{"n_layer": 14, "d_model": 256, "n_head": 16, "n_kv_head": 8, "head_dim": 32, "d_mlp": 512, "vocab_size": 2048, "activation": "swiglu", "norm": "rmsnorm", "norm_place": "pre", "norm_eps": 1e-05, "positions": "rope", "rope_base": 10000.0, "rope_fraction": 1.0, "qk_norm": false, "attn_scale": 0.177, "bias": "none", "tie_embeddings": false, "parallel_block": false, "init": "normal", "init_std_qkv": 0.018, "init_std_o": 0.018, "init_std_up": 0.018, "init_std_down": 0.018, "optimizer": "adamw", "lr": 0.00127, "beta1": 0.9, "beta2": 0.95, "weight_decay": 0.17, "lr_head": 0.00816, "grad_clip": 1.0, "warmup_steps": 512, "schedule": "wsd", "decay_fraction": 0.83, "decay_shape": "linear", "final_lr_fraction": 0.0, "batch_tokens": 32768, "seq_len": 1024, "doc_mask": true, "train_tokens": 295100000, "steps": 9006, "dataset": "wikipedia_en"}
MLP neurons of a small language model. Each row is named by its layer, matrix (gate and up: input weights; down: output weights) and neuron, and shows model dimensions 80-175. Each number is 128 + 24 x the weight over its row's rms, rounded and kept within 0 to 255. Numbers have three digits each. A neuron's up and down rows have the sign that makes its largest values positive.
After each neuron's rows, "fires on" lists the tokens most often at its 100 highest values on Wikipedia text that the model never trained on; "fires before" lists the tokens most often just after its 100 highest values on Wikipedia text that the model never trained on.

L7.gate208:130148139092138143107172148155150105125122105086148157109156115088157161141142093101148187125157140167108168125109147134101099166131112144109124144089113150088129092144104114138147130120140155146109117083114130141125101158165127065117135127131122134144132136134103126142136135101135120116
L7.up208:122112160128153095124130127139161087115140116150166126111111135104175099161133107111140165106130140173155129072157109124112125137146097187118184073081105152089133104132120153131112126151142175158085127127123096165073066118127149102150126118115137116106155140151152164137146160122129109142
L7.down208:086116131151138123149152121103112143157141147136184120139129135166128124110114124107098110118101132159117109116168096114122132129138115155152176102130152122170153144127115156098138157078142101120099133150135091149108095105115201129123120062163150110127140116116149153132146112163110115125
fires on: ")", ".", "ast", "and"
fires before: " |", "\n", " \"", ";"

L6.gate256:143068138165102134104133129126085126143095151165106113126142093138113117156128104148131121170114179131146113113152150127144119110133127130144112165079138112137121126143119164123108146155142130113119116149080086151109088132122117129109107129119101124142168102106120135118083104161147138149
L6.up256:131109103148083155113122134119070136133120135144125119116119162117111174173128127151114151139122143112111172137153174125117149142138159119127066138138138105151104172116102103126153125135167158155115112122112105103125110065130140127145120099123105091133160082145110138137092142146177103094
L6.down256:137122157140113117142112122099100106135148125146105086102112131133122155174173175133140119134145122134113145108152143090143141137090145153170111107129162174145123116121094117107102097079178111165123126140125167130106075106127103136149138132103140126154138145143091142109109132162157115090
fires on: " ", "9", "0", "1", " dec", "C"
fires before: "1", "0", "2", "9"

L10.gate373:137134091129155116086170093125163085141070141166180155133103138163129138122092185125124149111144138093132115132113130113140153149138142163103164092088125103111114123116171101094158104131100117131125104083100121143126132170128150102105104126123176089144137136115170111170104115102129124112
L10.up373:124143149176097124161151117162133127102158127108115143127112137151139175126126068110134155125108152128166076112152106134128159109148145130099089145110138160174142088166128156177114074153153105132132173153127155158134127147107152130141153121122116164130096130085108092088153104120100137114
L10.down373:112134143148155131093149125131134153170122125151129139149115107141108126142112132110096118161125115074116099150156125141167171146142150154125164149119138125131138121130144085115144106139150130165148079117161117162128129148165098132123133081157139157086150162136147095125090103142146115121
fires on: " ", "1", "0", "9", "2"
fires before: "6", "5", "4", "7", "8"

L8.gate56:153102153123137122134129131143130118141109109106122161176135147115108145114083133128147145135130158114138141123143132140135149186159152168130143118153129143132156117143134133138121105154167136111106114146106136127115128163175125097148171114118124100127123161125142145107104125114102128135
L8.up56:055109116135130138141124154170115102174127130109120114140167140096132123135114147157133180109106126103111144109098128177101154102136114110132097102107152136168157152121117112121116102142103112115068102172108153105098163110119149098155102168119153133119139146129117133096108131130097134186
L8.down56:138112160162153147064125151173118121146105117143147133126109122122127096099112116098138117112111100112153146142153130172147169108135160117134112141124102138147044118145116171078113161123135111077148117089174119150138098170083124098151153121108104135114170109113146169104119139126138150131
fires on: "2", "-", "1", " ch", " and", " Ch"
fires before: "0", " ", "ampions", ")"

L4.gate399:149146135121145137115049088158120103124118125168114157134138137119112184108202092125149108152114122153105100126133158169167152168126150129139123153119146198135117104118153140129135138155187122068130134133126144160134118153140145153114147141125126103117123129183144137128170113122103120180
L4.up399:155172081165069145124155104111116115127104148101121139111146116146123160151173114121098136122118095155131134139150145147149130096144144134118136148125136135135146099106145111118152120125117105105111124123148122110105161163190144107151124139168140122128156118131145126119093137125093140148
L4.down399:129152108116139153145104104151132107126148115147128151155138140161124133153121109147169111128092107086098131116083131103137112095119167109133095106071165105090108155121153153096107139122076119087127110130125098124114111084084155128113147133138122131123155125087112150147149110136156159164
fires on: " |", " ", "9", "#"
fires before: " ", "1", "2", "3", "4", "\n"

L7.gate88:118130134154163135137147141117110108133153135096122127142212091140124155143160132078129173171150155147097196135141110113144130115122187122076127100136131165128104166123090132126147102091125152091121169142115105145147127133108108098147167147143137155169158143126136146159129153131129125163
L7.up88:115112117108145090166098062147141102105178142141147114149137104141178140171133136076121151140129149113120098120158137151119143101112160130127163130117114159129099147138113167121133118131102120086135121141149089145142125125115113129118192183145132145177157141096146157133119138139107096172
L7.down88:117107106089134086117099086141133109132160126151166155082076122114171110159098110128098129133068144080132066125127166155139122105129080116160177168149127123100125114133110146128126169141129111173148102127133075121126148139148148160103136114159101090137137153117141140101134127131116094104
fires on: "4", "5", "0", "1", "2"
fires before: ",", ".", ")", " and", " to"

L6.gate52:152140108145111178126133172110080087103171171111105137077152132122122110184128146123115129132143136167151162155151139100149063114140149128143087192104112113172147134142141110117142141129143148122138133153077185088107128140142141099126143141177096143075125110141110146133093108131122145103
L6.up52:129089131106136148124129157109111117115142160112146139108153137072089141142104145146093178115132135127115173168112169108124096110142159148120100152115110143141117133118138117120132129154140171163144130116086155089105124136192156098138161147172104105100100138118096129145125115080151130108
L6.down52:127103130094110162143145109098119129125154109093145133097123152105119181139116124130133099126153139162120066123133112111129123135117128163130110149129100139149155151108126112079166152152135149151169139063098130131120138143147138122129131173159123165131120150139062144187157133133116133096
fires on: "0", "9"
fires before: "1", "0", "9", "2"

L3.gate167:113157115100142167136135103088093115099155098103139122135108099124127138133126111163129098158107184184123115130132131120146134080110115139134119155111108142174121105150074161116177099132102119117114155093121096139133133066127104115121145121111148114115135134135149118123057129134127102121
L3.up167:170098134126108155043130146145088109116099142138150150103153117142096192137127100106085130179127140177129147140161138137172158154138117145115144136167136147134149103128146114108171116146172152107118122092150142092159113172114116119141143103189132104138131126148158150127132122134111087139
L3.down167:149116106194103069109123119120150113114128084116105110107138095151115129150125116115090120123105129138124114116099141141155133116142104118114140136104140111113101134154137155132162125106134164153132126089171159140151100096141117113149141130133107095113113121136138114109111148185141113116
fires on: "2", "1", " "
fires before: "0", " |", "9", "5", "4", "2"

L7.gate21:138130119104147125123145124109103099098157113143157126131124086177115117133133124121117114133113189128122138125150129072141102102111154131120138060129130126128075178115112122130195105116113084147144166088120118157141150113118110143119094133125183136125139150139141123157048134161153115152
L7.up21:115128144152073137169122117144099162122115183132077147096172132162105146146107141117147118121130118151158104130135132130157132160144114126130137140166118093125130120174165118107132127152150114092147108133124161117103108120147123161081077109115113114097119128124091091109131161136135108108
L7.down21:100134160152133141103182147094122125099112116087165118107110103146110104084103114098130124149130128180131110151102114113137164110138154119146152116135091107129097127118094121115187065107183125149143091072150125133138120155135129103109149136143093134117120123119112132111138135161118153076
fires on: "\n"
fires before: "\n"

L10.gate486:160151138100160132126156131141167109117075093131169109128107105144149137151100136122148169078127116123111084151104111076146162163136160114092163110106127063114146138173141118131124126166147133130148147123109125132118116138096152110111152122127204099106156159094107126118100062140104123093
L10.up486:107125101145181118126181122166156128098117132162141170118089168179175174149118100097108164107125143119160113108134112121147114114124144156144134120133143113153122129174118171126096148149129146088158149161141129164125062165117116120127140129116118118140121107108117130125134115144128109147
L10.down486:147123110126116130122105103147128131120129156127133151101098142114100099107131132123143178105117125120156119098142116163129136171157128091109145112131164055127112122166159123121102097123135119160111114139119149181113123164130157123145140111120158164145142154089142094101108112099137103133
fires on: "9", "1", " ", "2", "0", "8"
fires before: "4", "5", "6", "7", "8"

L6.gate88:160100088104145116138124169123134093088136095112131120162092118096158138139157096162082116157159157131128162121115130152124111127136136109120185096153092180133131127084097107125146104154109101153113127154108150112131147170135140152165123093113193129127095152109124116129130127096106143153
L6.up88:173136185128160157142121109115162117153178106137138131144142127160116144158184134122153099121101148151142111081166102076085119107132142119156116100089159122132102117123140092128129141151122125170157151143110136146114144118130140089134117125112099132118135122116144115149106124156132134138
L6.down88:149142087119114131119101141149128147153107187145098143155077138102158124139127132130116136138108114092101089113141158142131101143153121139127178161123168106151117124125143097121118089114122150103156079144160098099107103135141082163109103097144161132134114087168154170111125160127157102160
fires on: "0", "1", "5", "4", " of", "2"
fires before: "0", " |", "7", "9", "6"

L3.gate83:192145143133137133133135198130131109098196127142113137136121121127122152128141116138130131178139045150127130111159143130120156150125130139134122127127162041143126170120122184154128144128128147131127152150136120076130130189216076124034123103151110127138115102109127156125154126125127060112
L3.up83:110127112108122085110130180129138135137226136135124119128124132136119153131173115138132128050132138159129128138183139132151192135120145134123127135123045124148118133115137153174201129119138133125133120129138127245137124167052157138114123134118202129125133075144099162154138126134126104138
L3.down83:132131150112104139129094149093132127100141144113122097140113161145144086090105073091126129108096098098109151148125133164095173123095108140136135113117111113094102126135130149110128128141143141109111129122129140139153091111171169137107096143108183161159133105170111096141117117156141139111
fires on: "1", "9", "0", "2"
fires before: "9", ",", "1", "0", "7", "6"

L2.gate233:169125130120141127163135133124169125131119073083099133120126130135120127128157138125125134123155127095135100150090128171098143124125125133152134126126123130127158119137168122152115079127109131180128127074137120127105152135186139096128124157124121111139142127125152146191171128122155139131
L2.up233:162131130135143132141139134126096164143103127131141131061136125127097130129101145128127132122112019099121168132071123117164146127147131133143127132133126135128107178129129131068108120127119136135123104142135121158123131126149136131128134147128073149227111125121105126144164129131119130094
L2.down233:121135109096117119104116119133122154146130136124097149144116125167115151113120157128172106128133142127136125102096099169182150114106107159109078080101105079117114120113122173131137160153140093108130085174124114123061130112108122128123136154125142114132105164105099130125164158124117119147
fires on: " part", "iam", " are", "ore"
fires before: " of", "ent", "icip", "y", "s", "ic"

L7.gate249:116117135108121129148147137087156106119096149126156102091138109120094122137154108121083163145141100144099131155129126140122157157126110141145124179144134142109089104114137166142195127126160149090143137144092141090103132140155092153100134109167113122115155121119127135128183107139145129118
L7.up249:101130139105096102140120150106128130141122112171156122106109127095089105134164095154124122155146112102156092143128169140099150162119086136165129216155143130104111121103159180152129133123158148078145124146139104118106151149152111142110113144158095120118138114117143094137138123146151114131
L7.down249:118122131130098150124098183168115122116173072159101133105142157097129092136117158149180086126132134109179088115154160105116127134155117118158121159128163142105164126127146135129088165093096138128141107139143104172143142168130147108097110147142130115115083154096131090136088146118116159151
fires on: " |", "/", " by"
fires before: " ", "\n", " \"", "/"

L3.gate124:118110114125125099107133183134120147157051118141131123136135126139119174125189117107113135109114197157127137125176128123129219138132122125141123130108163128141137079131135159083180134138130102121134120131136126077127118128191226132170131122148195126145122089120152164087131127125128128135
L3.up124:082143126065129118104127047127123133147087134116126132140131126120121143126156119155126141144124117192121135120163137115175145123127132144128128125126098156129116105127117171079066114117128098136130121101116112170136132149067133113176120131150181125140127139127110126112126137132129048121
L3.down124:129155118133132133126149143145163119108144095107121109099144125105158132070179096153144160141123112138072142118122132110160128090126153113147104148099124125134143111181135150115134114099127125124170117091173128117098115162136140144118071141152173111153102120116149154127114103133124116089
fires on: "1", "6"
fires before: "9", "8", "0", "5", "7", "1"

L8.gate313:155144114137158127136143123128096116157149166106154093104112139134130060137150144140124110146116133128096130142139120108159093089156155137086133128132145147143129133183131101125137083172084114109111121098129164091116123125138118141125145116153137122163153153157184190126113088097143122118
L8.up313:141126172123196139108138115096167137129152158132129130155136136138150098154135127081153085124103138143091131094114077088167120121149087135134171126107154115168128133154145134132130114122149127127141171121141125178154137160149129144123133133132164124133089166123113109145114116147079102125
L8.down313:129127152118112132143148138126143118104117181132113181162145140164149110069124091097130103168160152088126167119173131138119137135093117136148099172127118152121100159107091142124145127123115083158127146087154151107116120088087149104133085146135102095076123161124146133121142112117147142151
fires on: "2", "4", "3", "1"
fires before: " |", ")", "%", " ("

L3.gate154:115105129148126120118134164134106131148102134131124111128127128135118171127177113119118150177118213157138111131161142134174173130123129116112137142141088082142128116118128173162083126123148113136129131119130131127138136054140134139134147123133116132123135093154152139209114132147134172138
L3.up154:137132129150120158118130218126092142141163125140126135119135122137126152132105131141098125149124105203119138131150130146223113117142147129132132154120037118121145109112130184150222138125135121139123136133137129091134141084096079115063128111153144123128127117153120100065123128128143187117
L3.down154:102117148150116112111140111125105150101158113091125150087115057166125108110125110099156090129107164129104141131116141147105119122100122118128121104137115111113141134162158166095101102092114120124166160110115145144137136101117121141083160150145106164161142157113096104124154119136134139138
fires on: "–", "(", " ", "ible"
fires before: "1", "2", "s", "7", "4", "6"

L6.gate130:131082136158094135101125187113081127127091150118124114121146138087073164131138085126095104163113153149162170133137150126125103148136156133125077130142121127130073165110165135121151126121166144133160169107137152124152140134137114174119132087159082157149104128117110124130128130150137124125
L6.up130:142118124137102175110123119111089113136113138108109157144163138114119103090125109139071109175131153158138146100163162107148169092143129116127095143131134120164116209129151124103140129151136117116136136140088146156109112160130163095094174111147147133150149119112118166116107138121101127124
L6.down130:108114138141134128117126146119095132130161178113102081096172128100115157103105114095117088143105149121150166117114143132100132129131157134164123147140122106089111189105144135160096093124134129155139137104119150131213102148150147155088124127120119165106093140119098087155089119160118110152
fires on: "0"
fires before: "1", "0", "2"

L7.gate433:125121133131131174153131126119133137082098126053117145117146139095139124102096173138087121142208140126120116113106144130127120099165129135103138134178118130117146123136142073144137120144173136111108106132098146145142105119159126112086132123129126106186170129121109168116117048088099142127
L7.up433:132073136119101111095138088163126125162133105164150119136132153080117147131103131133147144111110138133137129123150136128125110130173146122124081140117136128174068141143187132165132101087147150103124165151157152117098091117142125138143136128135080107136143121152124174113130113148133124157
L7.down433:128131128133106092119114129154109139143108140135168121146131086165089082109126149134141113140124115123109116143125147118103157160135115133124128126101097094137116127152149154113126132078122173107104155121150124114102154166147111124139124155102126136108127087130136098140150178173075104136
fires on: "2", " go"
fires before: "0", "als"

L4.gate141:152096123147141139127129071121140135131023141118129113122122134154143112143056119137126107142116118132122156135121137126145131116180140124131118115130132056133143127147144127077135108160123130131166126124130151132157113107068113124120125127159111140129132118120112190137115127125137137136
L4.up141:130130092115144107138155071128134111111117118138122128136134134115116129205143135125114114126134107110125109124118139142127136152087099142141102130115128176141129166146132095129144125125119131127131136158129120139172111101000102126124143125149126144113121140141126204116137114117125128140
L4.down141:142152161089149095109104114126152109108124147148113176082144102130130100132094103130107116125122078134126135136096148138107131138120146156125128135144144094151113116145108145151132141137123167132118120166103108116118098118122138123179109168169134117105138088167166104117140111133087089109
fires on: ".", "oin", " |"
fires before: "0", "1", "2", "5", "ed", "ted"

L4.gate329:140143138124096147074122134105112201142126124146124177074113164128130126131120153111103095141136137111147137139119109111122136145117119128137120166155181125136158145125144155092087111118155109112119144144167094102132117153132150137124094118153148134107175136112124132110113143169121114098
L4.up329:127161122096127102123131125144148120150118080134131116125105163088146113114132139161156126091141129101170123109115159152104142118119129126117149099134127146131123145156150120133083150153133177128155104122134125183123137111141140159123162142121110117157102116149128116119134135053107120137
L4.down329:113111135101131142163153122095142111116134149108124105170113103175099129136152128104130133127087146159112126135132149134126116141110111132092117110107084123120118103094102129162224138112096110138126109135107156119104098131121121097118141129134115150135112110144126134132145130125142179113
fires on: " |", "\n", "|", " ===", ";"
fires before: " ", "\n", "|", " V", " G", " C"

L7.gate179:112107168107125173145136130136121126113125118101103116110147148130108163092116127071141094082092118150128136110091152156117163176182082090137153120172098086104156154123143107145123142134171179138160139131118112127169114128113092106102112078123092136110123110136127152120140087133113160081
L7.up179:167131140106140141176138136138114108131138108120119108082122140138099124154161149109126144113103130124151134109121125124146113128157134104130144136174143120139104162121132069132126134108123157147155161156141148129131108092111134122112137136126158167083153088090140154129127064116148140107
L7.down179:105170123101118154117154084130082152136139097139114110146136141140102133097115085147157076121115143145131110098087153110128107132130069103124139116152101146136142112140155160130107101110170153101163138137153130130107114104125135115072073139140134149119115095112124128147134129145100110114
fires on: ":", "2"
fires before: "1", "0", "2", "3", "5", "4"

L4.gate417:122116153117152137092151109112131125148116128135116142129166120152099208207153101139162110133147064145103133127154114130138133141104200123140149137137144166121131089148123146179122167121166203119096115139125136159132118137197103129118136073131126140118113131116150147103128110166105129155
L4.up417:091145122097093115116155081124117133111138113122117134109148132168127136123120094095107155134125110144134116174144165152153121143135095110126105124156116175124116079112151198118162144114149098133125144114144123133084144135150097109142132154175157097142130110117127136168102157142110144111
L4.down417:118146107153074132142170132151103092117173119119121105173154138121114124126163119124154156114135116082095128135114124141120091115136107089140118139123137143071103156118115117114170138134124143144152132141164146108123107083135128095131099134112100113166146132123112112156152098116169115097
fires on: "9", " ", "–"
fires before: "1", "2", "8", "9", "6", "7"

L7.gate438:107081150133110156135156126121091106171144151125119112134168109171138113134092096095130147112085185148115167107110094051153125124118107135135139149130101104141107122126143130157156133111097138141135152113119142102143122145092113120132107103140149143116125151114121098134117099183113142159
L7.up438:113097136152079146154128134137078131143174123119097105136169122152136110120119104122110134118093142161173123118129118085113121115118088142161139159154109054163131102152159117152136122078101143153140164112133125125125113142083158120149085132098111172131142128148129128151101118168120131135
L7.down438:151108148134104102139128116140146137101144107073119071157150099107100116102155085154096117088120119178148115159155140117097128132134156122162122160123132091194161074154149114138144090109129146167119147120167155143114108130075171115141113142142114147134141121141127101135135113103160106109
fires on: " |"
fires before: " ", "\n", " M"

L6.gate258:134080086130136143067124140124108105112116118165131111140102114138143104185074130119149113117173137087137129128143161111121100110106130153125135108129152075101148102160111125157146106158120144121126099132138144124181132128125091129117119112173158102128146120135113101099161120180085119120
L6.up258:144110161163148197125129093133108132099164166128106149106141124119128120125115154141131118138118103092129134166116080099151135130133122125101107161140144089120163088133104145153090160125119136114143148169140139135123079144142151122110156119113152153112106162126102107092157123135123123141
L6.down258:098162113108113110104111137145152089176128093150140111136101120093154163150115121124186145086178139152123135105126132130097125149115129104174147128102144126149119117166126131150155091153127151093100096103149146118135135140123095120128073141145082097180142123129137137109130151178127167095
fires on: " |", " ", "ing", "ell", "an"
fires before: " ", " |", "2", "1"

L10.gate399:097120170136145135138179132141170127145133145125121143126111142111095157103119136150116141134112128104141138123129098098136153141170153127113136181080133120113130141127136120125130119133160189123134110145134187170160143167147141126091102090105184105125119128061103135130151088139153125153
L10.up399:080145140147175117089187169113122104112124153100092148122120145119136163095099145130104115130131145129157113117145122098142160114164130145104141144113094116121109169139182142114122133131175126121112127120121184151172120159178142159114113087125150128121103141106117100113134104129136112098
L10.down399:187164153097119110114116098128123109124130103121094139091139120116113122107126095127156099134127125149168146136144161148193122110151116088111151144147060089142107156129110157101119121089126084146110105131144160147144141163128134111143129132097125157100126149125142123167092126185148167116
fires on: "0", "1", " ", "2", "9", "7"
fires before: "0", "1", "2", "5"

L7.gate346:134117157104118140136147120101109113124138144102115146130156133188115146146120105118140145134105116095104151148103118092147091083151102109124083152131111150112165174115107134165135138095156114099096156164093135103119135137128113090097178158148120143163127128108136158142106101177090120129
L7.up346:135120129078097105139117098115130125109105122122123160143115153134157109137096109147134100100129152085109100112115106133089097097145064130148165139144099114093192173141146154163135157118153163104110119152127083126124156129138118107101147189104114158161158141118147147132104118194094118136
L7.down346:106148083130125130149112108149141162111126124119154151146127121108149131136117120140145068110141125115138103092108132140093096137105102132157170081144120133109172098152140130131136106129112143135141125111168096166125135152141139137143094128124119144129190149145144148109134114171131129111
fires on: " |", " by", " En"
fires before: " ", " S", "\n"

L10.gate193:196167158141121137143132076101134114106132117098114119114147122113158150079113172156146143122158171131143139175114148127154112092159161116169154130102109122145137139158170116094117115094118145093098112105092142134123141153120120081131124151141145071118169124119093136140116126122152128126
L10.up193:148161127133189117083139113100088121153071087159148166131091166142168134130129099154156123129115135130128130122115107109149145175181128186121132105090114142113123160143147158107103161125131168118119143113144137095101122088105081126121127104101141141136183136121132147147153124111126115100
L10.down193:121125131114114104150146115113135128133131118097099129136125125132091151115135112195122129097136132105200108120099138166122127148171118106120160125108134169132115135136138129121133082121155133135127087169127120141117126178136161133157125169095152121132097097105131137126135139139154160153
fires on: "'"
fires before: "s"

L4.gate385:101161118100136082133142111114142153158117120134120115096147125125178123108111120164147183125115121125131122106130142123128109121139112112127106152102145166107088143148092113145123115120123096144117082126085140162126128108168117119134118094138095116174103108116116148139195097106175112104
L4.up385:155152123107135124114118128130116105116172122163130138132160119136145104147111125112152116134144087152133098126141109121150151136203136115149127157076141182123145139156164111182105138115137140105116112147114137160135098164101112121113121100128150118141121125144152146143180074144151132140
L4.down385:127116111177134181120123145137122095115126159142109115140151123118141139100144161106156151124149121175134140080102150108149140147103121138121164130115126073142191172158196142125151118122137138142149113152128110132113154158129105152132142061147165128071114113133128096146099123129144126135
fires on: ")", " was", "istory", "),"
fires before: " |", "==", "\n", " a", " was"

L3.gate350:110105136130129109120140142132102118098192127137098125132132127136120125131159110118145119091137133152135146130175133093134144128124135132144141145098156154122117079129136128156088118128129158129130126151130120241128124129117121124160132125122136121122125090148161140086146128141142130136
L3.up350:102145142143134101102130067130093138136148126117119138124137116127127139128155107136118139130114223179129105121162140144183184108132130129128137143116064221125132153128131206138159139136147113122119123133132132130122133175077155125146131119127136123117123096131179053089128135137119120126
L3.down350:151129129146173118123135092109145104145136093096104100150115121151157138120147147123125172128150134103141179133119059129142185127111099093120117136095131115161129143121137138136171140148095145092125121141148131094117151074111164149089129134178151119111139093130157094124145140129155126110
fires on: "1", "2", "0", " between"
fires before: "9", "0", ",", "),", " the"

L8.gate483:159151116136138103123189166107165154133114188122146098159144127144118162150103114131100143164136135112117158132139125109135145107084122153114133147155125126127109161153159094140120131097123144102147125160125103132134117115123133155145128113218120116099117133148145136134119139140134127140
L8.up483:149165118144130147121118125118102131112132151126155119137183091137130160115120133078129122136123123096104133146149134118176066129121143138131126098147163181166140137115132114132098104131108127120082078154115135099115114106115124119103163150127142111155105159151075097130140123095101115150
L8.down483:149135084138165110108152142089139127123126172126092144137111140128094122137119112124093125121124139151117120131129089141161140094064140122095146140130136123104126116168125143126182130105118134116164133119153116188121123113103117142146141131154099134093115104127189152145142108152135140116
fires on: "2", "5", "4", "8", "3", "7"
fires before: ".", " (", "8", "′", "5", ")"

L8.gate150:097083111120135136120124120155149093137105125100141144114137167102127205091137102155135200107159130142107171152154172155129176177136119145115105174133111109110105098139164138104127104143153131137128123154129136131106091134136128138111137107129167111125101148135096160110138134124184123126
L8.up150:108101150134113132094107124157135141109094112140124121145126124092154095078120168122146108162167126125165147138097103120111138157144110134166118167160114118123105099102171132152137151122157115093149128106154116143148088132170173127137091128129167105114149152113111090116152109130148151119
L8.down150:144128139148090145135153126100136144104165114111168080108118159099111087131104140104133163139076109119174152115121130131135099117143133106125115144115197156113152126107113150169124105131139114137101114107169113121149154102101089125100102131132070135133129103157109137149166140108105131113
fires on: " |", "|"
fires before: " ", "\n", " \"", " —"

L3.gate395:149117121161155119085126111136082117172085127129122123136141128138118140127119129136138124097159174179137124128166140091153120114127104128124137145123143054112144156141125106160079137130139158125128075162126122222131114085060046110123126138146053128139123022132142119098143124149110140125
L3.up395:095123132095118159105127049124119137145114118123137127122123116125124140121090129151108138119128123193108110126135128138114171132142138130138127150134111172131138045108137168021098150134136144128130133091137126089134123049136222128141133126128111113111126155128114142132159129133126072098
L3.down395:069093135185176142103155150135101152175127103104110122111168097146121137111157077174120110109144122129119131152136139128115144107131142126152119101131118132139097117142119147138085115130140124149135084130125133116173125061118109129097133135169159152098168116140140124105114132109119110159
fires on: "9", "1", "8", "0"
fires before: "9", "8", "6", "0", "7", "5"

L8.gate401:157113148091109172140131122127105152147101116117127127132123111134121109099153106137074156141118186130114126140120152113111163147125116113128166152165094141127098101080110126137174129134105087143174146113157101082139163132117133140137091078139155138119127105133134098103138093125149116133
L8.up401:113142119132136167097143125147150096084100138149134154065107154117129142083081157146121107094074163165131107107119138160218109176138144105147085127090130132105134108143129141146186121131158108178102168126116137144116107115141142116090145142132137098076174121123124143096091130168181175129
L8.down401:125135124124120126111109129102140102145129111111140167108139123089105149146135092073139126127085142152130107142088147151194128130126097110122144126158114152071116108080165108133160144126090124146157118136104139145119111146142109098117130108135115112127104102091100126124147095112161138123
fires on: " "
fires before: "1", "2", "5", "4", "eng", "order"

L4.gate30:141119126155129070101096100119111155136135147177113093136154099171103146129156084145136090123148092152146147130165161155166120092127107133107159149182145172124147128137114186132151144160120098076103111131146123132129120101099107157126136132114122124115120113145092155091144135180100118163
L4.up30:094086121111103080107096122104104122120210149149100103107145147145173132116157103126096149109113119116148121140141139106143108142138140132125153122162158131139150144131108144099152125152140113111129107105152096134095111135112185123126145135107118116074143110138119122073137110158083115155
L4.down30:152132152117144102133091143161124103126176124130121116150128167087152145127111156142169116112172120116136141138112143094103165131151139120116125151128108104121128145119105128125150123095156132155137141119156155148126113145147148153090132137101086141182172138126120166160131074108157129138
fires on: "–", "8", "an", " his", "2", "0"
fires before: "1", "3", "6", "2", "5", "9"

L7.gate207:177141109138114131111153152131114102134175172165115117138138069150067124111146111119173134117142134131134142134164130107146131107169113111111142100147124136143118144105141121142150093121079073111135177094100160131116091105136090118131077176116134163104137139138139147141103160134144144087
L7.up207:101122124162115127138131161125097102138130147072093084111110144123166099122130158116159109107089127072128133114112127108117111117100137140176120113102149141118084145164142146170149171101144111111131119115137113138149095132123115147155153158105176127109122163108138095148116159163142156181
L7.down207:106085138112132062123114113108129121116146140161119133096119113121143162092147098127079104124150148134143093114162125105108138165114138166107118139121117143126103114151144118130125052073108159167099162165094133102168127107134150115118143111144099136166160119100114158130105115117154103120
fires on: "\n", "-"
fires before: "\n"